{
  "norm": "layernorm",
  "attn_scale": 0.177,
  "decay_shape": "pow",
  "dataset": "wikipedia_en"
}
MLP neurons of a small language model. Each row is named by its layer, matrix (up: input weights) and neuron, and shows model dimensions 0-127. Each number is 128 + 24 x the weight over its row's rms, rounded and kept within 0 to 255. Numbers have three digits each.
A block is one neuron, or neurons of one layer that tend to fire together. After each block is what it responds to, as a language model described it from the Wikipedia text at the highest values.

L5.up87:138140140090130130119144125148161100118079161138128107111148133152141135135108111135122131121094104130130100145123154103147116113165121126162139160124119114127126096123140162143131134135101087151139157143116126105112106125140107159201119147098133072146143102125104116136098126126119117152100165189118121184090129139110150112146140139134123091133137161140124093126126099173151144105168
L5.up195:144128112116156135180130132160111145131113132124155150133086078124144103162147101164127137128129136131114119155165133110110134063155084081098149134133117134096146130144156116107150168088103130132103117159106172127105150127146098116119116159115153129122140142129098093107128146113130098128130125105165065163109154186101177152124134162129125165106120107109164111088137111141151096134128
L5.up381:108149153160091113138137131120140168138147117150125139178127163120134135119126109131135141116121058140115133155109088099140168130101124119103133140115103068105142161103134158131140129145135102097108083115109127101153123145144119094152160143162128138149144133136124155088109130097159142154158076141151133159106113133074089102133146140183146163070147160066130102160156112127119119152152
L5.up657:146093128118135151078124140091149148121068134115112125116139161112107176124142131109133178144127117122131119126142154100110123178176150127123122107150104142114135102111100115090154124142106113135122161161120142133123138125131126101135151150135150099100158106120161144140071135129152100130139154160122158173109146121073149115129095103144136168109106108130154140129109156139130122114162
Description: Adjective-forming suffixes

L9.up430:122122127140164143145105127146105161111119136122152050116140106116150142137124150111097106152128130149091135111110088142144141140119154136120109145145145113134154136158095149144128139150119128146130132118107049105128143136136090126125134114100099106132117158171130188168094122142163167125159119140169148124129147089076140095081128126116111146160154134117119138153113078136136119146109
Description: Word-completing suffix pieces

L5.up150:144138156122102124124122140137126122157096141083125084100162143127163139121122131164142155141129129170113142072135136127154154093093134173124104150090124123159158107158098148146129159128114073103122141112143105146131110138151108105159132145133116138136133139116069160078131087174166123150113144127094081076121114145128123130161106118168109159194122119113114165141102137116119116118133
L5.up434:139104143109121160145113135155147192145059130145118177139138116129118138128119103179142116083093131161121140116148119167124133124144098130134126134135183089105105146129139108127185109141097147098109127118160095098075140095108140149114150091133131157123153133128148116116129122130119155134138105153106111123134109161115100135136142117106150100149132111117126133188144083153123088109148
L5.up552:123146159139132133089112156117099157108124137123120176141093110123142111153146142133109141092144144171103154115118103110132139108110112110081131116138133097142127105085164157128134120156100137157106148092133137147160099112115120139090124149100140176144158140120146174105109153100106145146155125148101152164116135150135093148108192096147129171137114141126063137161124137107099116122162
L5.up570:149122143113138121116146137131124113113095119107118148138153117161194074139109115173137096162102139131142104111140115116152106122133135183110109170128105134140141124146114142136103141126140112151089120121121110144137150147171138045119164121158090086102092128143092119135090183191108141140100073155125094076166138141115090158166115157138064134130142141116125152161119108089142105157151
Description: Title-linking "of"

L2.up101:137125096146121135161094134168129137111136126147129138089093123121135121153139103149133133143111103078131102164106114113107153111127099095138116092141153118114173087120124147112112136097147117139109106136067124183130135145121120109163102153102108121115084165176149172131111091105097134160111118095152171131125126117136115165143116108153139126138114126147132132123140150125086117133131
L2.up111:153160147149126098119143152117112156118113137101157152091121107121136093139089126140082139125142097083108132175132099135121142127173139136157157091094119111140150088139134110127081125154129123131091111096119140094095115136140154115165138144104098106119114118084078134162127111122083169153089123117163187148130190128108120125137114126157081114098153141152142142149147135091117123106164
L2.up173:133096147115139125120171145161137134139127122093152138133123098130114115145121118155127078124157114132107092136115083130139176156123143127153130112091133181138130146139152114117102129136113058123085129152179145104116101114160148106110115138109143119105098137095127129125107103090156130116137101145123152140111116183116126106146143076174138101143116109146114115119124135134148135135158
L2.up189:115104182120075113134126113097168121086103133109125164105138125112095158084117160137168128080110113095109129127121095140143139157128114144133178114090140141120139120129118132147133150124117120134184176108107141131083118068131126149145134149122129140106154125109137155147130135115094106104091128158107194101114109130123125128131101151135126113167149134136114170113133140143146098140164
L2.up199:135156110143119141164156127070154154072120176136131113130129127048129117123144117152123139165165115149123138156116135106125110164129122105125179115113119139149118115160139098130149057162119151165114133118133166115117105120173165145139152119111102134157110150128167138131166102088145096096131119142097147116126105142107114135158089181094118127149122139114128153143109117114131138125116
L2.up201:150153169224103147131146105137124134109156106109148119167150119076116118099133157126080120135119150121138114138149151150148173133106142101101092134132111142176116106146100178111084136117128160127144172101091099144122111115105113121128142102111116150142114112082082130116129133105127125138120125129164164172126108171123107113093094177067111103113076114163149124123110124173151123164119
L2.up202:142128137101112103160137134148107115111111121151122114137065071141125095141163115146109152130163143125114131109128124093120130146154119115119105112105135131144203132161149144148141127165140147187090117103131144069109118117088097125070094143140093115124143144084154097105144113152129146096158120130183102118177145108167112082151124138140155115145100134143101143128129126123105094156137
L2.up245:117141128134144092111110130129117132131150130090115122165144141102170082121148145147122125155123119091142135118165100129105173106109185157092123105102118115143080105120170104092106137174132088108166112135099112154106164122148096096115131130169113096119130148145132143134148127138113110164146136195149134136125099086111113110126146188136135070128128126112137108164163142115103155081109
L2.up258:133131142098154117120129122150132136121077099134160128145101133118131145139125138147095138164163149122141065154085104129114139094117150140159132092136129078130143137141165157137086092121159113079142087120156078153148133146131137136136126143110090154149104125100167152143112143105099111160125097168112123131131124113114130103106155128164130102117152139118099135110107120122140087128133
L2.up465:126136120111151127099136113157135136140117148141142111107132123108097138160144181135104086133134159135137139128162150109137135110146128118125085125149101137147148078153085178177096122157130093121158114136116081101122145169110124105111142150156124089139101168169129130145119126097122152126111144137123129146110159159120162125119173127136114113150145157135101135179118081115137106091122
L2.up499:131126091118096159127084116149125122141131147082108170121131195105157082148121171156093094163070171120146121152124086161146157124085096151136130128136072151102137141131147171133123116159146108155138156149092087144138147120109094117161147148144090109120139088132103126134120132112132122138101105118186164155127146118113125146093123115112126133119126103127124112117124119134116070122163
L2.up521:118166086124139130109127147140101136120137106131167114120105133164156089139105088150066096132073093133085132133072131107166129145153116128094086088117129146096132109123098175116107168101125171172124100135113172067131126138077125092137141157147089106124170131132096102118110136080128130153125134107147134091159155143132110121162135119134122145146117128119144087118109149125128123138148
L2.up538:106189129107095146158125141106109139125125138146161128160151098125088111131149098178102099131150089141104103159153134136126125134165122100101096136131129162133103108125113147153168141141147159117113139137116136130138109128076075099145124137089066081152122152148110107154145152148085122152105124141140141162097159120126127134111117135150125113140104119085128123152107156171127101110121
L2.up716:155115082103143105131130080104108102096161120109102161136160159143114164140102133129118127097085087158120105148144112160072099116150129114134135096129120152129145108125182183142142117162136108113102145146164111164130156078138129126082105146154099128067105103102118137130115115119139156128135122084157145095167100127087116159157109135124131108126131147088163117109112116150170130138168
L2.up728:104165122099155110097127157099123154108090120124167098134115120137139153099102138118116137132123141124141093149150140160130145142136152089135116112113165166130124135126115133095138155152081100122153123121140123130144141111155141114120174127200145133157085118167123127140143159098104187152118156120111133169134096120170146127111154131127097141131143113111121128129104167155124129156156
L2.up766:112145137097121096102130193142162120103074126083170113135157145137094144137126121143112095116126120120125169146133072086130107157099085113133106077103105147143140115126136155136152108112112127072147143111106136112115133105138103148128122079168128116129142107115138137098150155128106117157131131165081146159155153149099118136071139118115103163128125162148083140135116079107154124123136
Description: Word-completing suffix pieces